{"num_hidden_layers": 8, "norm_eps": 1e-05, "bias": "none", "tie_word_embeddings": true}
MLP neurons of a small language model. Each row is named by its layer, matrix (down: output weights) and neuron, and shows model dimensions 32-127. Each number is 128 + 24 x the weight over its row's rms, rounded and kept within 0 to 255. A neuron's up and down rows have the sign that makes its largest values positive.
A block is one neuron, or neurons of one layer that tend to fire together. After each block is what it responds to, as a language model described it from the Wikipedia text at the highest values.

L5.down586 [165 139 180 129 149 117 149 100 153 113 127 137 108 120 144 108 147 114 168 136  78 145  91 137 123 126 107 156 143 153 139 126 134 114 144 116 143 152 126 135 104  84 130 148 156 103  94 138 156 131 121 130 135 108 153 148 100  80 146 121 121  95 112 126 119 111 175 128 182 125 142 113 137 152 154 122 107 162 115 158 148 127 104 124 103 125 114  96 140 128 175 152 110 143 126 150]
Split-word opening fragments. Early subword pieces of longer words split into several tokens, often verbs after "to" or parts after hyphens: re(allocate), in-el(igible), centre-for(ward).

L5.down121 [130 120 144 161 113 107 148 168 125 116 107 158 135  95  91 164 130 122 126 157 110 156 112 145  95 149 141 143 124 106 123 101 109 118 133 136 134 120 141 149 119 113 112 108 143 124 162 133 112 122 140 101 134 163 112 118 110 121 131  95 133 166  74 175 135 173 169 106  89 131 167 125 134 150 117 151 104  81 119  77 149 109 172 116 141 131 100 132 179 163 138 142 139 163 107 111]
Sports stats and word endings. Sports stat nouns after numbers (receptions, assists, victory, appearances) and score dashes; also final pieces of split words (cris-es, salv-ation, dilig-ence).

L2.down34 [103  99 113 133 121 138 108  88 117 113 155 109  78 129 161 157 140 131  86 170 123 139  54 156 157 101 137 141 175 118  90 105 144 103 131 114 106 133 133 159 113 126 122 131 171 144 135 116 160 137 102 129 137 127 145 134 144 161 159 106 113 155  86 111 184 125 149 152 160 115 122 125 136 122 119 182 140  93 129 117 146 126 163 102 126 139 124 113 174 127 134 134  99 136 117  97]
L2.down211 [125 175 116 140 113 135 113 161  79 105 122 138  97 124 130 142 115  98 148 133  90 139  98 133 112 127 161 118 151 110 131 194 135 114 119 102 145 157 156 115  87  96 138 137 139 172 124 126 123 124 115 115 155 139 106 123 118 103 154 120 130  95 120 147 118 184 148  89 151  99 134 152 115 118 179  82 154 129 132 129 133 146 111 118 154 135 117 139 126 154 147 149 127 133 138 141]
L2.down265 [141 171  92 152  92 100 123 127 129 151 112  91  89 107  97 139 131 123 160 134 102 128 124 145  98  99 152 143  77 107 121 113 128  70 117 147 120 145 108  94  94 113 111 129 141 130 100 149 124 147  87  88 127 141  84 147 110 113 113 172 123 103 181 129 133 147 142 165 107 133 107  87 129 130 107 145 105 149 137 187  79 133  75 140 102 162 127  88 101 128 150 131 118 124 132 182]
L2.down307 [ 80 152 149 156 109 160 143 149 109 147 142 172 157 111 187 159 118 109 147 123 108 127 156 125 104 141 128 135 156 145 103 106 170 108 190 119 149 147 115 123 173  91 101 181 173 152 126 151 140 129 142 111 138 119 123 113 175 120  72 155 105  79 180 136 135 146 122  89 133 125 151 145 152 147 136 120 127 114 124 150 130 108 139 154 136  97 129 132 106 102 155 140 125 114 112 139]
L2.down509 [164 129 148 182 115 138 122 118 149 176 147 146 113 132 129  98 138 117 129 153 142 143 150 144 120 140 161 141 117 136 113 104 118  74 135 120 164 102 133 121 103 110 168 116  98 122 142 119 146 120 101 127 139 144 119 125 120 143 133  81 131 156 179 165 116  93 102 131 152 140 143 122 120 149 146 109 171 136 131 156 131 153  89 130 135 113 145 114 111 164 122 108 117 132 145 147]
L2.down686 [130 139 149 115 109 134 156 136 104  88 188 161 149 127 127 138 160 140 103 117 132 138 146 118  89  99  81 129 169 149 106 155 100 120 148 116 109 115  88 154 152  75 151 132 102 174 169  91 125 114 107 136 155 144 144 131 141 120  87  97 108 182 143 145 133 133  86 125  86 102 168  63 137  83 156 153  94 142 145 129 137 150 130 149 137 131 125 128 106 130 165 117 124 141 106 149]
L2.down696 [119  83 108 139 128 128  89  82 144 172 101 125 109 108 150  95 115 126 134 106 133 131 137 109 118 109 127  80 111 125  90 112 105 155 118 161 106 141 173 102 113  93 113 119 163  97  92 126 144 135 129 161 140 115 108 151 184 154 127 137 143 125 126 134 132 170  91 144 114  86 122 156 114 141 177 118  88 111  89 112 144 105 172  89 179 113 166 141 120 124  95 133 106 160 127 179]
L2.down714 [146 115 142 124 110 118 179 125 110 127 128 168 131 118 143 107 150 110 147 132  93 117 166  85 133 160 144  96 137 127 130 121 124 124 156 136 130 115 150 176 142 127 110 147 113 123 130 111 124 113 138 108 116 113  93 118 147 130 134 138  86 133 100 104 115 121 159  92 107 168  87 135 146 140 137 163 122 135 121 137 157 160 129 104 105 139 117 106 147 160 155  72 121 117 115  83]
L2.down1008 [110 138 139 145 134  80 163  90 116 163 132 161 154 146 137  96 102 141 134 148 162 141 146 102 123 110 106 153  87 116 106 126 126 115 157 173 153  82 101  84 131 131 146 114 130 170 142 114 103 140 109  99 100 112  99 170 129 147 129 118 161 198 105 120  94 128 138 112 140  93 131 131  90 116 119 116 158 114 161 133  99 141 171 123 186 129 114 108 113 128 130 144 114 152 141 104]
L2.down1290 [128 102 120 133  96  88 130 177 120 128 102 142 114 152 161 138 121 130 137 158 127 155 154 132 101 133 121 136  83 102 150 124 152 137 129 126 121 118 124 112 127 103 135 110  98 167 146 130  96 137 121 129 148 112 160 106 130 148 127  88 107 108 132 109  98 145 129 117 127 110 128 159 176  95 147 135 144 122 121 146 126 141 117 162 126 120 150  95 115 121 119 142 152 137 134 109]
L2.down1367 [132 152 101 101  95 125 143 132 160 131  95  98 151  85 148  89 139 144  77 133 164  77 161 130 154 152 101 144 136 136 153 128 147 143 121 134 156 121 134 152 168 138 110 111 112 112 110 118 143 129 115 125 136 148  91 111 120 111 129 133 163 152 108 155 122 103 176 104  92  93 125 130 153 172 119 117 145 147 122 144 109 115 107 157 128 138  80 150 115 127 138 142 112 144 121 122]
L2.down1446 [ 78 126 128 113 132 184 133 117 119 157 100 200 126  87 120  84 102 130 117 124 120 118  86 112 173 137 162 139 155 118  88 144 142 109 108 107 111 106 184 152 140 115 100  98 107 111 126 119 160 147 149 121 191 148 147 112  98  79 132 144 133  70 144 141 101 117 159  90 140 127 120 142 165 113 127 125 119 134 122  75 120 152 165 116 152 140 165 124 134 108  75 137 137 150 124 166]
L2.down1577 [133 143  89 129  85 140 146 101 115 107 144 153 142 129  60 129 135 156 147 120 157  89  63 131 110 100 159 140 138 157  97 121 131 117  99 150 100 135 138 104  99 138  92 136 134 172 120 120 140 167  89 100 189 128 139 158 131  96 123 115  92  85 171 110 136 148  77 169 117 136 148  86 100 104 137 115 118 138 152 112 139 145 126 114 121  88 150 134  95 116 130 105  98  74 132 125]
L2.down1635 [144 144 144 141 137 102 123 107 154 134 150 124  96 150 111 127 154 113  88 101 114 134  84 146 160 156  79 115 111 147 110 109 136  99  91 148 154 108 124 154 111 149 103 153 114 134 145 114  98 128 151  97 119 102 157 163 137 128 126 120 117 137  87 115 113  95 153 111 137  97 145 115 119 121 135 100 147 128 124 159 128 147 154 153 123 111 155 106 124 120  99 143 150 174 119 167]
L2.down1918 [113 148 107 106 150 179 180 106 166 104 132 128 146 135 119 112 100  75  84 118 133 149 178 124  78 129 121  98 149 112 109 128 112 128 120 159 165 140 156 149 114 168 133 124 100 114 114 107 123 122 104 108  78  93 132 112 143 176 168 103 128 131 124  94  95 192 142 142  65 132 111 110 141 113  88 146 105 178 158 178 101 127 117 118 142 112 179 134 123 131 168 129 111 145 120 148]
L2.down2004 [139 105 128  92 118 147  98  78 148 141 184 150 130 144 143 111 150 153 129 115 125 124 118 152 131 117 177 160  64 106 170 136 115 130 124 111 113 121 122 105 145 141 160 125 128 169 149 143 124 146 130 148 125 114 145 138 102 120 162 109 105 172 131 122 143 108 157 162  91 109 113  97 143 136 162 123 153  95 112 144 113 160 144 146 145 137 136 132 142 162  68  81 134 135 117 136]
Sports stat words and tables. Sports statistic nouns after numbers (assists, goals, pass, batting average), score dashes like 129–126, and pipes and = marks in sports results tables.

L4.down193 [120 102 136 136 103 101  57 126 118  87 156 165 160 108 140  95 146 143 124 120 121 150 135 140 151 116 154 135 156  95 136 162  94 128 120 128 123 180 130 133  97 127 121 130 117 141 119 118 149  88  98 114 179 136 107 123 111 141 183 101 122 184 133  98 127  90  73 121 163 109 132 112  95 146 147 128 109 114 141 128 154 101 122 124 151 140 152 135 121  97 135 151 164 100  99  92]
L4.down820 [125 126 141 129 146 145 153 128 111 174 131 133 159 133  98 124  84 132 154 107 156 101 148  81  91 161 125  99 146 137 130 144 128 163 128 131 121  98 116  78 123 123  97 127 176 137 106 138 125 101  80 118 135  94 144  81 142 138 100 128 164 120 152  91 126 162 111 128 119 146 121 116 115 158 131 129  83 112 127 131 133 120 141 138 147 104 149 107 158 113  98  92 111 137 131  85]
L4.down958 [144 184  89  75 129 155  86 120 133 116 134  90 154 186 121  89 128 169 154 109  88 128  98 149 133 128 109 155 131 146 131 104  98 117  90 125  88 146 136 111 112 148 110  91  90 118 123 112 122 134 120 138 102 158 151 176 135 103  66 144 138 107 143 145 150 127 128 165  77 144 109 129 166 124  72 112  68 139 139 106 126  83 100  91 130 100 101 117 179 136 138 129 158 134 185 160]
L4.down1108 [ 97 176 149  77 151 117 141 145 123  93  99 146 179 138 125 129 122 121 176  71 111 130 162 137 120 158 153 114 129 130 129 118 115 124  93  99 107 150 149 121 130  99 148  99 152 176 116 124  95 139 131  90 136 149 150 110 110  86 168 128 108 110  95 170 113 133  82 157  85 141  88 119 187 138 140 130 114 102 178 109 132 131 125 144 142 122  80 132 127 175 209 109 142  96 138 179]
Sports table score tokens. Mostly the en dash inside scores and records in sports result tables (W 129–126, 28–10–4, 8–8), plus table header cells such as Event, Score and Notes, with weaker scattered hits in prose.

L2.down124 [136 147 128 128 124 111 148 124 129 115 123 146 128 124 106 123 109 151 138  96 121 121 172 138 116 139 131 110  93 182 120 108  84 107 142 117 147  99 107 144 131 116 118 163 129 134 138 162  82 133 157 156 122 133 117 155  96 103 132  70  96 169 161 112 128 132 142 109 119 151 113  80 134 147 150 129  99 116 161 113 110  97 154 153 160 132 127 144 127 164 153 118 147 105 145 154]
L2.down181 [136 141 160 118  65 127 121  93 124 134 146 147 121 120 129  90 138 139 142  84  96 117 124 115 131 160 129 118 123 157 157 110 128 109 189 133 141 160 118 116 123 111 135 134 150 110 144 156 135 121 109 155  96 118 119  91  97 124  97 108 144 120 134 124 108 125 119 130  62 140 119 106 110 151 114 126 121 140 123 119 103 164 113 181 166 118 123 145 164 150  87 109 148 121 140 147]
L2.down193 [120 104 117 103 166 121 146 119 151 110 140 121 128 130 120 119 145 167 114 106 112 118 130 172 119 148 113 129 176 141 156  96 118 151 157 131 161 106 115 107 153 146 146 143 166  96 140 132 136 120 119 122 176 137 122 132  45  74 157 108 135 110 127 105  94 179 143 144 125 112 124 116 139 134 151 158 162 100 128 177 116 141 124 117  77 162 188 153  91 105 136 100 101 105 117 144]
L2.down464 [ 92 134 115 155 119 145 130 133 165 134 117 127 128 127 113 145 143 147 100 143 140 113 156 149 152 145 108 130 138  84 116 105 135 160  97 163 113 151 121 140 106 130 157 127  94 131  83 152 133 158  90 127 155 130 173  88 112  86 129 142 121 158 130 109 113 114 124  97 102 106 108 108 128 137 127 127 186 153 124  94 148 110 116 122 165 158 138 129  84 120 162 145 115 127 152 134]
L2.down694 [157 119 118 118 160 142  91 132 149  75 132 117 137 117 129 156 150 117 114  97 106 118  96 135 125  70 113 100 129 118 132 103 159 149 113 151 119 154 130  85 155 114 115 142 128 155 130 117 135 158 114 150  98  79 125 126 102  94 104 148 119 126 113 137 139 138 113 147 127 125 107 176 105  93 150  93 140 127 120 131 155  90 139  97  97 132  96 131 115  98 115 107 127 167 132 124]
L2.down734 [106 107 103 113 131 132 135 132 102 104 149 149 115 166 135 119 114  92 106 128 110 138 127 106  91 130 117 142 120 159  84 115 102 132 116 107 119 160 124 109 124 125 149 113 175 115 145 147 136 158 150 179 121 132 120 155 158 123 165 115 150 113 154 106 145 122 117 110  93 135 156 121 101 108 118 146 118 116 134 156 131 125  99 135 133 127 123 139 154 121 108 135 159 126 146 119]
L2.down765 [116 146 117 163 119 131  99 125 132 130 127 136 143 159  75 117 145  97 109 100 140 109 150 118 144  78 119 149 126 140 128 129 106 124 155 130 119 161 160  82  84  92 149 149 161 147 119 154 115  94 158 120 106 146 150  93 150 148 117 136 141 126 132 134 128 143  77 133 146 143 130 113 137 164 140 158 132 140 149 127 103 143 111 136 115 104 116 162 119  88 130 102 152 130 110  73]
L2.down1039 [161 126 138 139 146  96 145 122 168 153 170  78 167  95 148 157  88 129 130 128  99 113 116 139 127 160 145 119 134 128 104 141 130 149 159 176 102 121 134 144 113 161 181 105 193 121 124  77 164  85 119 159 140 171 170 130 107 146 120 141 121 127 115  86 118 154 122 134 144 148 140 154 140 174 117 156 160 139 128 140 121 137 120 119 109 134 145 182 154 139 125 110 134 150 100 103]
L2.down1073 [ 91 138  96 125  88 216 164 168 142 117 142 147 151 106 140 132  89 176 163 133 163 122 132 153 137  98 143 154 131 152 138 130 142 131  75 118 123 133 136 179 145 120  92 158 158 107 142 119 107 139 129 167 141 149 140 109 132 117 163  87 146 147 132 121  98 107 153  99 135 146 145 121  98 132 137 147 141 162 124 152 117 146 147 118 146 161 174 136 114 139 132 137 157 141 107 131]
L2.down1245 [130 143 132 135 111  99 109 118 103 148 153 128 136 126 144 140 113 125 119 110 133  98 132 122 135 148 104 157  92 145 120  94 140 151 171 152 130 126 131 111 128 113 140 137 134 151 117 118 152 168 136 138 112 164 111 104  65 157 163  93  89 166  85  82 118  60 113 126  92 130 156 118 140 128 156 128  70 132 136 120 139 119 133 135 129 123 141 133 143  97 101 125 126  92 131 135]
L2.down1390 [125 146 135 145  94 152  89 136 134 101 170 120 124 126 145 124 137 155 148  88  76 135 174 111 144  94 135 124 178 112 107 155 118 122 124  87 138 132 130 119 127 119 145 132 129 133 159 118 157 122 111 129 116  81 155 156 113 179 119 129 163 127 144 128 112 139 178 117 172 112 119 144 129 133 120 130 150 120 121 137 139 104 154 113 141 125 133 108 110 113 118 151 138 110 164 106]
L2.down1533 [178 159 159 135 101 142 106 156 124 101 143 114 124 105 149 122 138 102 118  84  96 108 106 119 125 110  82 108 131 129 142  98 142 130 154  97 118 138 118 146  94 120 121 115 119 146 136 100 158 104 105 171 149 113 155 140 131 158 145 113 120 173 123 130 117 157 125 157 114 112 101 123 120 148 156 144 149  76 123 109 138 123 118 129 130 146 161  90 116 166 166 113 119 112 116 139]
L2.down1580 [118 145 115 147 120 116  78 131 124 140  79 124  92 121 108 166 110 120 144 177 111 130 139 141 117 129 153 119 115 121 136 137 141 135 136 125 133 120 125 116  97  79 124 187 130 126 166 128 164 140 132 182 130 112 148 123 108 132 139 102 154 140  83 109 103  90  88  96  92 144 141 109 110  90 163 104 117 115 130 125 103 122 124 139 109 155  93 160  89 134 125 123 101 118 127 102]
L2.down1689 [113 111 132 139 151 111  93 116 126 129 132 143 117 102 138 137 161 123 102 106 133 118 110 117 113 145 148 107 155 133 121 138 114 132 173 163 135 161 112 131  72 131 134 158 130 130 160 153 138 136 175 158 148 194 118 121 132  99 109 156 120 162 134 163 145  96 144 138 132 131 140 129 107 121  90 141 119  98  84 103 137 101 144 139 117 139 174 111 124 131 167 116 130 138  99 103]
L2.down1883 [ 87 141 130 132 121 170 145 155 128 118 163 171 151 143 121 138 143 146 121 162 126 160 159 104 124 109 116 142 180 143 113 158 124 140 149 116 127 137 152  97 108 161  95 161 119 148 148 163 163 112  89 133 118 146 164  96 164 146 120  83 135 146 130 134 112 125 135 106 127 114  91  62 130 185 110 106 159 131 173 114 109 121  89 130 119 110 137 102 130 118 164 139 142 146  99 139]
L2.down2039 [162 119 148 134 105  82 153  95 120 127 154 154 122 162 148 136 118 170  65  74 124  98 152 116 159 122 172 109 177 107 109 114 110 180  96 107 160  92 127 109 124 155 149 125 121 151 173 149  87 129 153 126 128  70 118 137 130 131 112 127 120 148 125 127 122 123 123 158  95 163 120 128 129 143 152 124 112 149 157 130 110 131 108 114 104  93  86 137 160  85 105 106 109 112 135 163]
Word-initial prefix "re". The split-off prefix "re"/"Re" starting a word, mostly re-+verb senses such as re-elected, reappeared, rejoined; weaker on nouns like construction, models.

L5.down1311 [140 134 165 112 121 175 130 107 134  87 100 122 148 119  90 141 135 138 136 144  81 139 141 117 171 156 169  93 126 125 128 109 129 153  98 157 112 137 135 117 118  83 190  93 138 148 117 150 120 132  91 118 143  99 100 118 164 158  99 105 116 140 103 129 118 155  69 145 117 123  92 105 117 115 127 145 123 118 145  91 154 173 144 139 166 184 158 146  93 163 163 105 141 102 144 114]
Light, plus word fragments. Mostly the word light, as illumination or weight (exposing it to light, heavy and light trucks), plus scattered nouns after the and mid-word fragments of names.

L2.down92 [124 129 143 123  99 143  93 152 106  70 150 147 111 188 122 126 116 101 141 128  90 116 164 108 164 153 125 136 124 126  89 129 121 142 139 110 121 123 156 157 111 118 126 109 100 130 129 133 131  98 122 163 118 163 117 125  79 142 122 140 137  97 121 172 129 167 112 136 111 133 145 119 145 137  93 123 112 133 162 102 103 163 132 119 196 148 121 126 134 122  68 155 154 107 144 115]
L2.down163 [147 157 147 122 130 161 185 120 125 160 121 118 104 111 125 171 193 126 122 167 122 124 171 121 116 117 140 131 116 120 119  87 122 141 127 104  94 113 149 156  93 144 111 190 115  96 153  92 117  93 101 154 156 155 150 105 151  99  60 161 111 118 117 112 143 132 165 105 125 103 106 137 117 147 115 113 143 155 138 118 130 162 150 120 160  73 117 124 140 124 143 143 110 109 122 120]
L2.down247 [125 150 129 132 134  88 150 109 149 142 120 157 132 133 165 137 128 123 130 148 117  99 133 135 159 155  89 131 119 135 122 131 122 143 126 102 129 163 130 123 138 108 184 136 102 117 146 120 121 103 101 130 126 153 125  96 129 122  94 153 139 161  82 124 110 111 113 159  97 134 106 113 114 125 130 130 134 115  94 175 136 102 146  90 162 139 143 153 152 146 153 135 119 136 126 151]
L2.down342 [124  96 147 165 133 137 146 119 121 111 140 147 122 142 114 176 150 133 145 134 118 120 140 129 112 108 108 137 120 105 110 112 103 132 116 134 129 139 147 115 124 117 125 143 123 163 112 109 167 141 147 126 127 160 165 100 121 132 135 130 140 117  70 101 132 141 138 118 147 106 133 103 160 150  68 162 146  83 149 122 157 163  80 157  89 109  73 152 137 157 110 123 138  91 142 122]
L2.down391 [103 126 108 137 130  97 137 141 130 105 118 115 127  99 103 119 133  67 126 144 172 139 152 131  98 132 139 148 153 141 107 139 123 190 103 147  47 159 131 133 165 143  92 119 162 150 121 140 135  93  81 144 116 156  81 113 119  93 120 147  89 133 122 122 160 135 153 134 109 145 164 149 136 124 149 129 112 136 117 100 125 128  98 128 153 139 144 134 122 134 172 124 127 121  86 126]
L2.down807 [106 106 111 104 170 109 135 143 115 107 139 143 122 125 152 131 116 104 139 122 148 102 163  99 155 100 167 167 122 127 128 122 116 153 110 100 101 131 111 157  71 137 113 143 115  92 121 102 135 122  90 134 146 136 152 118 136 111 137 122 117  92 104 104 120 133 102 142 120 100 109 126 151 134 129 109 123 104 138 115 126  93 141 158 100 124 102 113  86 121 128 131 137 155 144 131]
L2.down819 [178 127 165 150  92 116  89 176 208  89 165  85 139 127  97 172 128 143 136  99 167 121 119 102 153 115 149 114 138 147  97 193 145 139 122 134 133 163 138 150 123 169 101 152 155 138 112 143  80 140 176  88 115 118 148 149 127 110 135 117 144 141 131  89 135 123 180 140 180 142 127 137 141 148 159 121 164 114 147  97 125 133 134 104 155 133 119 135  99 152 126 125 117  97 134 154]
L2.down825 [117 133 125 137 112 108 147 129 166 134 139 144 146 122 137 149 166  88 188 135 129 152 137 134 129  96 152  87 110 146 104 167 145 178  84 186 103 133 179 148 118 139 129  95 164 169 115 164 129 123 117 134 119 121 127 136 106 114 115 146 160 133 120 144 154 152 138 150 109 120 137 154 128 169 127  91  68 151 178  92 102 138  89  99 121 104 102 121 138  79 132 138 107 150 133 100]
L2.down1349 [110 130  98 118 122 104  74 134 130 102 137  95  98 135 138 108 179 153 114 124 187 178 115 152 164 156 112  81 122  95 126 107 130  84  94 104  83  56 131 159 123 149 126 129 157 153 162 122  77 161 112 100 107 136 115 153 120 166  95 163 155 124 131 131 164 178 141 100 124 100  86 124 162 142 151 133 117 133 139 118 106 153 124 117 133 114  87 134 110  74 157 118 179 131 109 152]
L2.down1428 [125 142 100 143 140 115 157 138 129 136 167 109 122 132 157 126 135  99 146 133 157 165 118 146 131 134  78 115 140 116 140  91 101 137  37 135 133 126 131 138 142 149 152 140 194  97 122 175 150 115 136 118 104 130 138 140 120 158 128 124 130 108 136 113 147 136 128 118 126 111 117 128  93 106 124 118 147 131  78 183 145 113  90 101 199 131  60 137 121 149 132 119 130 147 130 104]
L2.down1484 [127 119 104 115 126 141 107 126 144  90 164  81 119 124 127 121 103 113 125 108 148 120 107 135 114 126 157 155 137 171  83 142 116 130  85 104 149 127 128 129 194 154 123 114 164  77 141 200 140 134 116 170 112 145 117 117 154 106 166 109 157 130 101 184 121 110 131 112 114 109 124 121 125 166  72 120 142 127 146 123 126 119 129 150 143 112 110 121 129 129 110 150 125 155 147 136]
L2.down1543 [115 135 101 115 109 154 181 141 136 161 130 129 153 128 142 129 158 120 165  87 145 106  95 152 148 126 149  82 139 139 149 126  93 131 143 103 144 116 137 103 116 150 146 133 144 136 166 118 139  81 143 162 141 187 107 106 131  99 127 148 133 107 113 137 172 105 141 113 153 107 136 150 118 134 192  91 133 157  92  94 151 150 120 133 145 131 123 147 146 136 169  99 125 127 151 101]
L2.down1563 [135  96 113 115 123 140 128 144 148 134 113 105 116 130 156 158 161 165 149 116 128  99 135 130 179  93 138 112 146 123  91 149 151 128 108  95 121 112 129 151 139 108 135  82 179 135 108  88 127 133 113 144 169 102 114 142  95 151 145 127 113 105 159 151  92 115 168  69 134  91 119 139 138 121 104 103 116 171 126 180 135 150 125 117 141 130  98 104 165 152 137 104 115 116  98  93]
L2.down1675 [124 133 109 140 104 127 130 139 142 134  83 150 172  93 165 127 112 105 117 126 110 152 148 127 127 109 141 124 137 163 146 122 116 116 138 153 109 130 117 121 143 121 130 122 130 137 161 114 112 169 119 144 123 152 134 135 191 107 115 127  81 130 164 123 136 117 141  74 114 137 149 102 145 108 107  39  82 101 126 104 130 156 104 143 136 109 105 114 122 149 159 128 182 133 137 105]
L2.down1676 [178 142 153 158  99 113 110 103 139 115 144 120 120 114 116 116  93 136 114 130 107 106 138 132 138 150 131 127 115 120 162  76 112 118 145 141 120 129 137 155 137 134  92  99 158 141 158  98 123 127 128 155 146 132 131 128 115 143 195 107 129 133 131 119 115 133 196  91  92 142 151 142  90 185  86 140 140 152 132 142 166 132  91 137 123 137 120 106 124 124 104  93 143 150 121 116]
L2.down1691 [125 150 110 145 127 128 143 147 151 144 161 113  86 105 130 152  93 137 101 157  99 173 111 113 122 153 121 126 129 145 138 162 151 142 122 181 106 156 129 166 136 140 141 117 143 135 102 105 121  97  81 136 124 157 114 128 101 119 163 158 175  90 130  93 130 152 122  49 112 111 153 136 164 164 125 118 120 116 113 140 100 138 143 145 165 134  94  94 126 149 157 100 154 138 174  98]
Word "light". The word light in any sense, such as light bulb, light truck, light essays, plus scattered nouns like number, hand, and H in formulas.

L4.down315 [177 163  78 159 117 131 144 122  98 162 104 180 150 154 137 105 153 103  98  94 114 117 129  80 132 146  70 107 121 125 154 146 133 123 127 105 145  79 183 141 145 127 138 125 119 135 113 142 122 145 136  86 111 128 195 131 137  82 112 152 128 102 134 138 106 144 139 152 132 102 102 136 148  91 166 147 112 117 139 155 148 173 132 142 106 117 105 110 131 134 143 145 142 125  96 126]
L4.down1298 [109 124 158 151 149 111 122 132 148 102 121 128 101 113 161 150 169 156 159 154 132  95 162 134 117 125 138 129  90 109 126 120  98 126 155 105 120 106 136  63 119 117 151 143 121 108 124 173 161 168  76 117 150 136 169 115 169 113 111 129 105 156  98 126 122 133 140 149 125 116 134 107 125  97  75 148 143  96  97 169 135 112 106 147 164 134 115 170 152 143 119 139 178 118 121 137]
L4.down1397 [ 95 145  92  83 106 165 112 103 142 134 124 130 121  89 158 125 146 156 109 150 150 165 130  98  91 144 115 129 163 107 104 136  61 137 145 129 147 108 110  97 159 130 157 185 151 154 154 177 144 147 135  90 143  64 120 117 126  95 160  99 149 157 141 135 125 102 139 133 103 112 142 153 143 121 115 135 128 132 133 174 114  93  89 109 121 129 144  97 120 139 137 177 142 183 111 105]
L4.down1741 [ 95 142 133 140 125  91 117 108 125  95 112 164 133 143 131 155 103 125 139 131 114 144 121  71 142 137 142  97 136 110 111 146  93 137 179 117 153 144 135 102 123 126 117 115 122 133 176 121 137 101 140  82 145 115 147 125 122 116 119 100 124 131 138 104 125  94 124  78 105 150 122 128 160 152 144 164 114 121 130 149  78  96 117 159  96 133 136 126 155 116 154 103 129 117 101 144]
Opening piece of names/words. First token of a multi-token name or word: given names before a surname (Michael, David, Robert), plus prefixes like re in re-signed, rejoined.